{
  "n_head": 6,
  "n_kv_head": 6,
  "init_std_qkv": 0.0236,
  "lr": 0.00967,
  "grad_clip": 1.0,
  "decay_shape": "cos",
  "dataset": "wikipedia_en"
}
MLP neurons of a small language model. Each row is named by its layer, matrix (down: output weights) and neuron, and shows model dimensions 176-239. Each number is 50 + 12 x the weight over its row's rms, rounded and kept within 0 to 99.
A block is one neuron, or neurons of one layer that tend to fire together. After each block is what it responds to, as a language model described it from the Wikipedia text at the highest values.

L2.down33:39 45 44 57 62 48 54 35 58 56 35 52 73 45 69 35 56 41 84 33 60 65 43 47 56 23 61 55 52 49 72 50 41 53 51 45 48 58 57 51 27 62 66 34 64 46 46 46 33 55 55 56 47 64 38 44 60 52 51 55 34 70 24 67
L2.down56:32 56 52 49 38 65 51 43 81 59 59 30 69 73 69 65 50 42 55 48 54 60 57 55 29 52 49 37 54 55 57 46 63 45 26 56 41 64 65 54 54 66 48 47 52 40 52 39 48 55 59 50 22 52 50 49 56 56 57 45 50 50 44 55
L2.down253:66 56 32 41 63 61 45 48 70 22 49 68 47 52 48 51 63 19 41 53 50 62 43 66 25 62 51 20 47 40 56 60 50 25 57 46 59 46 40 65 55 48 40 41 43 34 40 52 43 50 20 51 56 38 29 61 37 48 45 51 42 43 79 49
L2.down269:59 43 32 57 65 34 49 74 41 49 37 52 37 54 53 45 64 59 26 63 44 70 40 50 28 41 20 37 38 47 49 60 38 30 38 52 54 21 56 58 46 43 44 45 75 61 35 65 45 37 64 69 43 60 57 65 41 69 33 63 47 72 37 74
L2.down274:47 31 44 32 44 61 48 47 46 56 32 44 39 54 35 41 64 54 73 65 34 49 62 49 39 54 64 52 43 57 53 37 54 65 32 28 55 67 64 54 46 37 29 54 27 67 54 58 53 77 60 62 48 53 59 66 53 50 53 43 52 52 31 51
L2.down344:51 64 60 45 65 55 72 53 59 47 74 47 69 44 35 52 54 53 52 50 60 62 67 60 35 50 46 25 59 32 41 34 63 79 57 41 74 46 27 35 56 25 31 53 53 49 57 67 48 66 53 40 69 65 28 57 57 54 54 53 60 46 51 40
L2.down944:43 71 71 29 50 33 54 58 54 35 70 48 49 53 61 33 50 73 62 50 41 62 33 71 53 66 57 49 47 60 50 51 44 68 28 55 45 52 78 63 61 64 33 53 54 67 36 39 50 74 33 68 67 64 63 41 55 63 57 58 52 50 45 50
L2.down1471:62 52 21 52 42 60 34 53 49 61 38 49 54 57 49 24 35 54 71 63 47 50 66 35 51 60 38 43 48 54 59 71 37 44 38 37 50 49 60 67 36 44 67 43 42 43 36 27 34 73 30 52 69 25 46 49 54 43 61 34 37 71 50 49
Word-initial fragments of split words. First piece of a word split into several tokens, strongest for "sm" in small/smaller, also eng (length, Challenger), orn, differ, ful.

L2.down23:42 47 78 40 43 58 53 40 52 63 30 40 60 48 46 46 54 40 56 54 52 56 42 44 51 41 61 76 64 49 52 53 49 43 88 26 52 56 63 63 41 33 66 62 42 43 33 47 54 56 57 38 61 43 40 51 36 57 40 57 38 58 50 49
L2.down158:62 43 55 60 46 39 53 48 57 53 62 77 41 50 65 71 62 60 44 34 39 32 59 16 68 30 41 45 61 43 41 43 45 60 35 51 56 46 41 58 42 46 41 38 60 74 47 42 57 48 49 62 47 53 43 39 51 42 62 71 63 55 61 64
L2.down168:60 54 61 59 68 57 60 54 49 65 57 47 75 47 47 53 38 77 46 30 49 58 46 34 43 46 37 45 51 38 63 69 62 54 34 42 23 64 40 48 25 51 58 42 75 43 55 33 36 42 52 37 59 75 40 56 59 59 62 45 45 49 48 48
L2.down247:61 54 55 57 41 63 50 40 64 37 49 27 49 77 57 44 34 39 50 23 56 56 61 40 52 52 45 50 67 31 70 59 64 41 47 55 33 70 52 29 76 46 54 45 53 52 64 53 31 83 36 60 52 63 62 55 71 64 50 37 50 47 55 43
L2.down740:41 64 77 48 44 41 27 43 39 56 61 47 50 26 36 53 78 43 53 39 39 56 47 46 49 53 40 32 39 41 50 53 52 47 51 41 59 40 52 43 55 64 55 54 46 57 43 55 50 56 46 62 63 62 61 65 12 29 50 53 64 56 25 69
L2.down766:51 60 44 78 74 49 51 52 40 66 56 55 59 47 60 42 40 56 31 36 61 79 32 29 51 33 24 52 72 38 61 50 69 62 63 55 40 62 56 24 47 61 68 24 47 52 67 49 45 49 60 40 48 30 63 48 53 63 61 53 25 69 41 62
L2.down904:54 38 37 21 66 57 51 49 32 38 62 36 45 57 42 44 56 49 63 67 61 52 71 47 62 39 27 46 30 73 39 39 40 46 51 30 49 53 37 44 54 83 59 36 48 36 37 31 47 37 31 76 51 67 46 41 48 50 45 67 20 47 76 45
L2.down1290:44 45 33 28 49 39 55 32 67 51 58 50 33 35 30 59 51 54 68 47 51 48 39 53 58 36 53 37 48 67 46 55 48 54 47 69 52 32 67 41 79 60 44 50 35 51 57 42 63 40 58 74 65 78 66 56 61 60 35 41 48 40 49 45
Census and statistics boilerplate. Tokens inside formulaic demographic and statistical text, mostly census paragraphs, such as "mi" in sq mi, "or" in "or older", "e" in income, "sid" in residents.

L4.down1267:50 56 76 45 72 48 27 46 37 52 72 57 47 65 44 50 50 46 31 46 46 43 25 73 57 61 49 65 35 35 40 49 31 53 59 44 51 23 57 70 51 37 63 59 56 40 44 66 55 47 42 46 52 53 42 41 52 58 54 56 53 63 68 45
Mid-word fragments in templated text. Inner word-piece tokens of predictable words, mostly in formulaic templates like census stats and infoboxes, e.g. mar(ried), m(al)es, L(angu)age.

L2.down65:50 58 44 48 43 53 44 56 63 53 42 65 54 46 52 37 47 36 33 55 45 66 68 52 39 67 38 51 77 45 48 48 52 48 43 38 51 60 45 55 45 36 51 60 33 35 62 45 65 49 60 25 47 47 45 46 48 64 62 73 39 47 51 49
L2.down101:49 47 31 38 41 59 66 31 44 58 45 55 63 59 57 49 48 67 49 31 45 36 36 48 57 43 48 33 47 40 35 52 37 48 60 63 40 49 27 48 58 06 64 65 54 37 58 75 33 49 70 36 49 41 63 65 69 30 51 72 36 60 56 55
L2.down980:54 54 36 43 49 44 46 46 43 47 46 39 49 34 52 49 53 58 55 73 51 53 61 37 41 52 35 53 42 41 52 52 55 40 25 66 47 42 38 63 62 41 53 45 52 62 62 44 50 42 39 51 57 53 59 76 41 52 42 39 55 56 65 56
L2.down1072:49 56 39 36 44 57 39 55 70 41 58 32 46 40 43 72 40 47 48 37 76 42 74 41 84 50 70 43 47 51 46 45 67 55 46 43 55 60 58 64 23 32 46 59 59 52 37 48 58 45 62 43 53 68 47 53 84 31 47 64 42 37 24 47
L2.down1307:63 47 47 46 43 26 55 45 37 64 54 60 40 38 26 45 74 71 37 46 48 27 49 40 52 43 62 54 38 52 30 46 56 35 55 66 42 74 36 45 49 46 57 33 51 52 29 45 36 49 41 40 70 48 62 68 61 62 68 71 39 71 44 31
L2.down1329:43 43 59 47 61 43 50 48 25 55 54 49 70 53 51 73 44 41 33 82 48 63 53 58 34 74 39 61 67 22 50 33 46 54 76 63 35 41 49 49 54 60 66 48 55 27 60 39 40 50 37 58 54 35 53 29 53 53 28 45 41 44 41 64
L2.down1404:41 61 42 35 54 31 46 40 45 57 47 25 54 51 34 40 60 56 46 66 50 43 35 48 36 47 35 55 24 54 32 51 45 45 52 44 59 55 58 54 73 58 56 43 21 48 42 68 43 49 46 60 51 43 53 61 48 66 54 39 39 57 32 65
L2.down1436:25 41 54 26 49 32 52 51 25 61 57 70 32 35 44 88 59 52 53 56 41 29 61 30 53 33 29 34 78 50 33 53 55 60 42 44 51 51 43 74 65 53 29 52 55 64 54 43 42 45 38 65 46 47 50 74 55 66 52 36 44 45 33 52
Sentence-opening word completion. Second word-piece that completes a sentence-initial word (I+ts, I+f, Al+though, E+ach); also closing parentheses after birth-date brackets in biography openings.

L4.down276:53 57 67 28 52 63 60 33 47 23 61 24 54 78 47 39 35 42 34 54 53 38 71 27 62 44 51 33 35 53 58 47 43 42 50 65 51 32 32 48 30 46 35 52 70 50 54 59 39 45 50 45 61 60 69 46 46 39 36 53 47 58 61 18
Mid-word subword fragments. Short interior pieces of words split into several tokens, often rare or foreign words, as in bac-ter-ia, Cá-di-z, Cro-i-x, Portf-ol-io.

L2.down434:65 39 23 67 65 42 69 47 30 49 58 43 56 56 56 31 45 64 39 39 61 72 47 64 45 32 64 55 42 68 61 47 29 41 27 70 54 47 40 40 23 51 52 45 37 50 36 53 54 36 74 47 57 54 37 66 49 40 40 57 54 55 50 46
L2.down492:44 51 40 53 41 76 41 67 47 63 55 42 71 28 41 30 58 44 61 58 39 70 39 37 78 43 59 45 44 55 53 39 49 52 70 71 30 48 59 50 44 58 37 45 44 47 76 55 39 57 53 40 49 57 75 56 45 37 29 56 54 44 55 56
L2.down628:62 46 47 31 54 63 45 37 46 56 49 38 63 44 31 36 37 50 45 50 63 49 36 62 67 56 54 35 45 65 46 55 56 43 47 99 52 58 55 31 57 47 43 53 42 58 28 47 58 50 38 53 69 48 70 41 57 45 21 37 54 37 44 42
L2.down1012:41 52 52 25 29 45 57 45 66 63 50 53 37 49 49 46 56 55 48 53 19 45 50 65 50 10 43 65 40 41 50 47 70 60 61 66 48 31 20 54 52 46 74 62 62 42 53 36 66 58 60 45 46 40 20 59 54 56 52 37 53 42 50 51
L2.down1020:36 34 75 45 44 61 43 44 34 56 43 54 81 49 49 53 35 46 41 69 68 33 55 44 49 56 49 47 66 56 61 30 42 48 44 49 33 41 53 49 54 28 23 48 68 64 39 46 31 47 41 58 50 23 38 48 46 69 39 47 62 53 40 41
L2.down1172:54 27 24 51 52 69 63 47 60 38 57 55 37 39 54 54 44 37 39 63 28 48 55 44 54 39 30 52 38 65 47 42 67 51 46 55 45 60 47 49 56 46 60 32 50 31 64 47 62 47 67 47 42 56 62 35 48 57 62 66 52 51 48 40
L2.down1389:56 47 48 34 52 59 35 40 61 47 22 57 59 40 51 24 47 60 76 48 29 50 48 63 54 65 59 53 46 51 66 57 53 40 32 19 56 45 64 42 68 46 56 57 18 48 52 63 38 56 40 22 54 46 37 43 52 37 57 63 49 35 70 23
L2.down1473:52 65 49 54 57 57 58 40 74 41 35 57 62 41 56 45 56 32 63 54 58 34 59 61 50 51 52 41 48 44 38 60 64 51 62 54 60 47 35 24 65 69 48 51 32 52 41 55 49 61 49 54 47 31 55 68 59 58 40 54 50 37 51 50
Word-final piece in tables. Last sub-word piece that completes a multi-token word in tables or lists, mostly country names and Latin genus names (Fin-land, Belgi-um, Cerophyt-um, Women'-s).

L3.down354:57 39 48 61 43 31 66 56 33 43 47 66 52 90 43 62 41 29 51 44 44 37 32 62 28 52 56 40 53 62 35 53 49 50 54 55 52 53 51 46 52 59 46 59 54 45 47 50 40 48 61 30 48 34 37 41 43 50 72 42 42 53 49 59
L3.down805:61 60 58 39 63 61 50 17 35 37 72 47 75 39 57 63 39 48 66 42 38 50 56 39 61 41 56 45 57 50 78 59 78 56 25 57 37 50 63 43 61 50 59 37 42 44 52 29 54 52 37 46 44 69 67 20 64 77 54 37 25 67 19 49
L3.down1128:35 58 53 49 58 44 29 38 70 50 55 49 47 65 53 28 56 39 53 23 62 54 47 46 50 34 68 56 48 50 31 42 55 21 50 56 60 62 77 42 46 40 64 36 37 49 41 54 51 76 60 50 42 64 40 64 38 34 47 30 42 41 64 62
L3.down1195:41 41 53 51 60 48 46 54 60 44 65 55 33 41 52 37 53 57 39 48 44 56 39 48 40 47 42 28 42 36 41 41 50 39 55 46 49 47 47 41 55 33 44 61 33 61 28 94 44 54 51 38 41 41 53 34 53 57 50 34 41 55 53 61
L3.down1281:66 56 73 33 43 48 50 55 40 62 52 53 63 46 69 35 58 49 39 58 38 74 61 40 52 31 24 60 62 49 52 54 49 53 65 44 56 43 53 58 58 51 57 38 45 26 42 32 78 39 55 49 67 46 51 61 68 67 42 46 66 43 42 51
L3.down1286:67 29 58 45 57 63 54 47 61 47 48 35 53 64 45 50 39 58 39 52 76 23 57 33 47 63 51 24 64 52 44 39 69 66 48 59 36 52 66 58 63 34 38 53 57 32 32 50 45 72 49 43 62 44 40 53 38 57 37 37 68 59 59 47
L3.down1382:50 57 59 40 73 57 48 71 62 64 75 51 35 35 38 53 66 42 51 53 71 51 47 37 54 52 67 63 59 35 64 54 59 49 37 54 45 64 26 45 38 62 44 45 78 31 67 45 51 42 35 29 39 42 45 33 32 47 37 77 28 54 33 65
L3.down1466:63 28 44 37 48 44 38 50 71 35 43 40 42 31 47 37 28 30 57 49 44 42 56 31 57 31 58 63 42 38 51 34 49 66 49 61 73 53 46 73 48 36 41 54 53 59 88 57 76 69 46 60 65 36 67 47 45 54 43 23 66 55 47 51
Wikipedia boilerplate phrases. Word pieces and function words inside stock Wikipedia template wording, such as census lines (dens-ity, famil-ies), "Population (201-6)", and "goals by club".

L4.down1252:42 51 53 51 43 50 34 56 36 51 26 48 53 67 47 49 39 51 64 50 40 30 57 55 71 36 30 56 27 50 52 56 65 72 66 59 51 33 38 28 47 54 43 45 28 40 50 46 41 68 38 59 52 55 54 48 54 49 61 42 40 44 77 63
Music-article word fragments. Mid-word pieces and table tokens in music articles, like str in instrumental, op in top 40 or pop, o in studio album, plus track-listing bars.

L3.down17:53 53 44 67 51 58 68 52 59 46 55 42 33 37 48 45 55 55 27 54 63 58 58 34 67 60 44 51 56 45 55 73 65 50 33 36 46 51 44 50 37 50 48 42 61 50 57 22 35 64 62 68 49 23 34 52 64 71 49 44 45 66 44 35
L3.down466:48 43 69 46 33 49 37 47 40 41 44 47 55 62 63 59 42 29 43 67 57 21 22 57 47 64 54 54 38 50 30 57 54 39 60 69 50 32 60 25 41 61 52 56 49 50 50 56 56 59 38 60 55 30 41 54 47 29 58 48 71 62 34 54
L3.down617:43 35 46 36 57 49 55 50 59 43 54 37 52 52 50 44 49 41 50 29 64 48 50 71 51 61 64 52 62 46 46 78 54 35 32 55 56 24 36 49 31 52 59 53 17 54 63 44 57 65 26 31 49 45 36 58 37 52 47 56 49 55 31 60
L3.down768:49 49 54 56 43 60 50 54 64 60 22 38 32 59 46 39 36 47 54 67 57 71 61 46 59 48 57 47 37 52 58 43 39 61 40 45 58 42 56 43 42 23 58 48 41 58 63 56 63 47 60 55 65 60 72 46 72 44 43 52 43 38 73 54
L3.down858:71 43 25 36 47 26 53 56 51 65 43 54 79 50 44 55 48 61 51 40 52 58 48 46 61 33 66 50 61 53 46 75 50 37 38 50 57 41 16 45 36 60 67 35 33 59 59 40 60 46 51 32 46 65 37 46 65 46 58 43 47 44 56 50
L3.down985:56 64 61 61 50 29 63 65 23 66 58 37 44 35 62 33 45 32 55 42 38 66 59 64 40 65 36 63 55 37 37 35 62 50 57 60 34 59 43 67 37 56 57 53 49 64 73 53 43 63 34 45 71 44 60 53 55 44 17 14 53 50 70 46
L3.down996:45 50 35 40 18 43 61 59 53 50 26 40 52 53 45 36 49 36 50 49 44 63 40 50 32 41 54 58 57 48 48 50 30 62 59 59 51 58 49 43 38 81 37 34 62 23 74 54 55 38 68 44 42 39 42 48 40 46 57 57 75 39 42 40
L3.down1530:54 59 78 66 64 30 52 30 41 44 66 56 65 22 56 45 65 63 45 47 33 46 66 68 37 49 65 41 60 33 41 43 61 49 47 66 47 46 70 41 57 60 46 68 74 27 38 56 46 59 59 52 36 61 34 27 47 43 61 37 41 56 66 53
Mid-word fragments in lists. Word-piece fragments inside a longer word, often the second piece, in lists, tables and infoboxes, as in Beng(tsson), Camb(rid)ge, Bolí(v)ar.

L3.down38:57 53 46 58 54 60 51 57 45 55 25 27 34 68 53 57 51 18 48 49 61 47 85 25 63 45 47 28 54 49 50 42 77 29 63 52 51 37 89 60 59 66 60 54 64 20 44 63 39 62 34 76 42 42 50 42 44 74 54 26 55 50 64 14
L3.down98:43 46 40 47 39 36 46 57 55 42 29 53 44 73 59 43 46 55 59 70 67 55 69 31 54 58 52 49 51 64 55 32 31 43 63 42 50 37 51 65 49 38 28 43 46 40 58 63 45 53 52 48 47 52 65 60 46 71 45 46 55 33 70 40
L3.down107:46 52 53 44 47 56 52 48 57 67 30 44 51 44 34 52 51 57 36 44 53 40 63 44 50 58 56 43 35 35 51 26 44 39 32 31 68 52 52 65 42 60 61 42 11 46 45 51 63 58 51 50 65 77 58 43 38 45 48 62 43 50 38 46
L3.down312:11 39 48 33 48 71 44 32 57 33 50 64 41 43 63 49 48 52 39 51 35 56 49 62 34 29 66 63 51 37 61 42 55 63 48 36 54 44 33 53 34 49 68 59 26 74 71 54 44 29 62 54 51 54 60 42 61 56 61 62 55 42 41 62
L3.down320:45 63 68 62 57 41 30 59 57 81 34 43 60 79 47 60 30 48 47 49 44 52 51 51 37 41 66 54 86 29 42 34 40 57 39 52 50 52 60 69 41 43 34 31 40 51 34 64 67 58 51 57 39 34 63 49 72 68 36 58 42 51 43 43
L3.down330:49 54 65 49 49 44 44 32 56 26 48 56 37 24 23 44 24 45 42 52 57 64 57 63 61 60 45 62 33 61 42 50 63 51 53 77 51 72 39 56 56 50 38 39 33 57 78 37 54 41 63 27 63 55 43 35 45 68 57 51 78 43 80 46
L3.down1224:58 60 36 50 67 39 33 70 46 51 41 47 49 63 45 68 42 69 50 57 45 51 66 52 50 57 47 46 41 31 32 50 50 46 58 43 46 59 74 66 45 55 61 73 49 72 59 38 40 58 35 40 51 45 57 61 41 78 57 52 51 73 35 47
L3.down1246:57 51 58 67 40 45 56 63 47 54 31 59 50 44 56 58 21 60 58 54 50 49 44 62 52 33 27 33 48 45 49 65 46 39 31 43 44 72 46 35 75 74 40 60 46 47 55 43 52 56 41 44 29 38 60 68 55 64 43 52 55 50 50 58
Fragment after split capital. Word-piece right after a lone capital-letter token, mostly L, as in French titles and names: Le, Las, Lumbert; sometimes more/most.

L4.down674:63 52 54 68 58 59 38 68 69 62 42 42 55 49 56 43 60 42 56 53 48 65 58 50 61 49 46 43 54 49 44 42 74 55 43 33 56 53 46 35 45 57 55 58 21 59 41 43 49 44 45 42 56 48 47 67 52 67 44 61 62 52 56 58
Second piece after capital. The word piece right after a lone initial letter, especially L or P, in names and titles: L-av-oisier, L-e Défi, P-an-athinaikos.

L3.down135:55 51 52 45 50 61 50 16 60 52 45 52 46 43 60 47 51 41 54 53 60 61 45 52 45 33 42 55 67 56 60 39 56 65 28 45 36 29 61 49 81 68 46 81 36 42 45 30 62 59 40 50 71 52 50 64 58 58 58 55 22 52 60 49
L3.down418:79 44 50 37 30 38 46 56 53 43 65 38 41 27 59 36 49 47 44 57 64 60 27 47 60 34 52 50 41 61 51 34 38 42 60 61 66 60 63 62 40 44 34 55 19 68 48 46 51 46 50 68 60 46 29 56 52 52 40 54 74 73 63 40
L3.down563:39 48 49 10 38 38 47 38 43 38 39 41 69 52 57 30 46 49 56 72 56 48 53 48 47 62 59 47 48 49 68 48 51 51 60 58 41 45 32 65 57 56 78 45 41 22 56 42 54 66 46 58 54 56 63 62 42 72 69 46 39 53 56 48
L3.down638:41 49 52 45 56 70 51 34 39 47 37 34 54 51 49 54 46 51 32 52 52 20 31 76 45 56 58 57 76 39 62 41 42 57 53 49 55 57 49 52 42 47 53 54 56 45 31 52 18 61 61 69 41 45 53 35 41 25 53 43 47 42 56 48
L3.down716:61 71 45 64 46 53 60 59 44 41 26 45 74 64 74 33 48 53 62 68 62 42 48 57 56 57 45 48 59 32 44 47 38 58 43 49 51 25 39 55 43 41 46 51 56 43 41 49 46 41 49 43 54 48 63 50 36 46 37 32 50 50 52 52
L3.down917:45 50 47 48 45 61 59 50 35 68 48 44 68 40 45 39 65 54 58 61 77 51 62 43 50 34 34 54 45 58 47 62 39 46 70 30 56 34 45 60 70 45 54 44 60 31 49 47 47 39 47 50 56 45 57 46 50 48 46 78 41 53 86 52
L3.down1036:33 50 56 48 47 39 56 42 57 64 61 43 44 60 65 48 42 40 60 30 47 47 57 47 46 60 64 45 47 68 43 53 47 41 63 61 47 53 42 52 44 36 68 53 56 36 37 33 66 67 46 56 38 28 62 45 69 62 61 45 54 61 48 41
L3.down1387:44 40 41 57 52 43 50 55 55 33 51 43 53 68 50 57 44 45 24 61 43 62 51 52 39 42 61 36 50 54 52 52 52 40 52 54 60 44 44 58 45 72 49 52 58 58 42 17 39 50 60 38 60 62 49 36 55 27 46 33 44 52 65 57
Table cell separators. Pipe cell separators in wiki tables, chiefly music chart and review-rating tables, plus scattered mid-word fragments like inter-vi-ew and R-ot-ten.

L2.down164:36 57 48 54 50 69 83 53 48 52 36 77 57 44 48 36 46 38 53 33 51 29 72 37 37 51 55 65 52 48 48 53 46 32 45 30 61 56 47 58 45 41 63 47 43 52 33 51 36 40 35 58 59 58 65 47 51 47 44 48 37 34 33 62
L2.down243:45 40 45 47 43 55 60 34 45 37 68 64 52 45 47 44 40 52 68 32 60 53 68 36 29 49 36 54 42 45 33 36 41 54 39 48 51 52 54 50 44 45 38 46 52 46 14 69 45 29 58 37 84 48 63 40 72 58 50 46 58 48 47 44
L2.down614:66 34 53 50 44 45 63 61 48 27 58 50 29 80 49 36 58 62 35 37 60 55 50 37 52 63 48 49 65 56 74 41 37 62 34 27 45 63 61 47 47 45 57 53 42 34 36 44 40 45 45 63 69 42 41 48 42 70 51 59 60 64 56 75
L2.down985:61 20 75 67 52 42 29 41 50 56 53 65 41 39 48 46 54 51 47 42 54 61 75 43 46 66 57 41 53 53 43 73 44 64 50 44 43 68 35 53 39 54 52 38 70 22 45 47 41 40 37 41 55 67 58 50 35 65 60 44 42 34 46 73
L2.down1161:49 51 46 49 62 36 43 41 61 49 75 69 51 50 41 58 70 70 61 68 55 42 58 44 55 35 24 52 38 43 45 58 37 59 89 66 43 47 49 68 68 54 71 33 52 22 51 30 64 58 29 52 53 39 31 41 66 43 58 66 40 66 51 55
L2.down1247:45 73 56 53 28 46 69 27 44 33 50 28 67 52 41 23 42 66 47 44 53 46 52 50 25 70 40 49 33 29 57 44 58 81 57 54 62 65 42 41 44 45 59 43 47 52 39 49 59 48 51 44 56 56 60 43 60 56 53 42 56 48 49 53
L2.down1325:45 42 52 39 49 46 67 29 56 37 39 53 43 50 43 50 64 58 59 47 43 57 30 49 49 49 40 42 64 62 55 59 45 43 54 63 64 46 41 34 55 50 48 28 45 40 53 54 78 65 64 45 55 80 23 59 44 57 47 44 58 36 33 35
L2.down1474:47 54 59 51 46 60 59 51 47 56 34 45 44 46 51 24 35 36 49 33 61 53 68 61 53 47 33 54 29 33 49 61 52 66 54 47 46 37 53 48 50 63 65 56 58 42 69 54 50 43 54 24 37 33 39 50 51 48 48 61 31 63 46 35
Media reception and ratings. Tokens in the reception, review and chart sections of album, film, game and episode articles, e.g. table pipes in Review scores tables, the period after a rating like 6.2/10, and "received mixed reviews from".

L4.down1232:56 47 32 57 55 29 43 54 73 41 46 63 43 44 58 37 47 49 32 26 57 70 64 40 50 38 64 32 46 49 69 44 68 68 68 46 31 69 68 44 60 42 42 62 44 38 51 22 44 45 45 46 39 60 53 67 51 10 52 46 43 29 43 48
Word-initial subword fragments. Opening pieces of words split into several tokens, as in Gu(y/ide/ild), bro(ther), gre(w); also "a" and "There" in census income and household lines.

L3.down208:38 48 63 40 68 52 46 52 66 46 52 65 53 38 79 71 68 33 37 51 56 42 29 31 54 29 66 46 63 56 57 65 51 55 47 41 60 62 46 46 60 55 36 30 53 56 59 52 39 73 46 68 40 41 56 63 36 27 44 22 46 36 70 50
L3.down629:70 48 45 61 36 37 73 20 63 52 48 36 40 46 51 45 55 58 47 46 24 28 61 52 46 52 47 45 46 47 50 68 61 38 33 61 66 44 36 66 24 54 59 61 46 33 43 38 53 60 56 49 66 53 49 55 66 45 51 45 79 50 56 45
L3.down731:44 56 38 36 50 33 58 34 57 71 49 50 36 50 53 40 63 41 73 62 68 49 49 61 42 31 59 41 49 36 46 48 59 62 50 38 35 56 46 75 57 66 51 49 36 30 44 61 62 55 44 34 59 34 34 47 45 47 27 18 46 53 73 50
L3.down778:72 31 11 45 39 51 62 50 63 47 44 36 53 22 56 73 53 40 63 52 50 69 50 54 51 63 52 50 42 59 48 59 46 61 39 43 57 70 60 43 64 59 43 65 57 56 66 66 77 55 53 78 65 48 44 31 52 44 34 35 59 62 66 37
L3.down802:44 52 56 71 53 20 59 42 65 48 57 32 52 51 57 49 64 48 56 40 51 56 57 29 42 35 42 48 68 54 57 30 64 42 62 51 45 28 42 45 33 61 55 76 38 56 37 56 43 39 58 72 48 73 74 43 32 31 42 54 53 43 62 51
L3.down1169:51 26 53 73 31 19 70 72 30 68 48 54 57 70 46 37 44 28 56 48 54 57 26 47 48 47 33 61 33 75 20 32 47 30 42 57 43 50 61 35 46 63 48 55 62 42 68 33 32 58 42 42 47 52 63 66 61 47 42 32 32 38 69 44
L3.down1237:69 56 52 37 35 54 61 39 58 43 46 23 36 48 58 43 46 52 45 54 74 71 57 67 49 52 65 28 59 65 58 48 48 61 53 56 55 71 48 59 54 44 49 38 36 68 48 77 48 38 59 25 37 29 62 47 34 71 44 46 33 32 61 47
L3.down1529:57 41 40 29 40 46 32 64 46 54 50 52 49 46 39 32 54 64 46 26 79 37 51 57 30 46 46 59 56 57 33 56 41 43 67 48 53 69 38 73 56 32 57 36 45 46 49 72 43 55 41 52 50 59 61 62 45 48 40 29 44 40 38 60
Word-initial "gre" fragments. First subword piece of a split word, mostly "gre" in great, grew, greater, green, also ter(ms), sm(all), orig(in), wh(ite).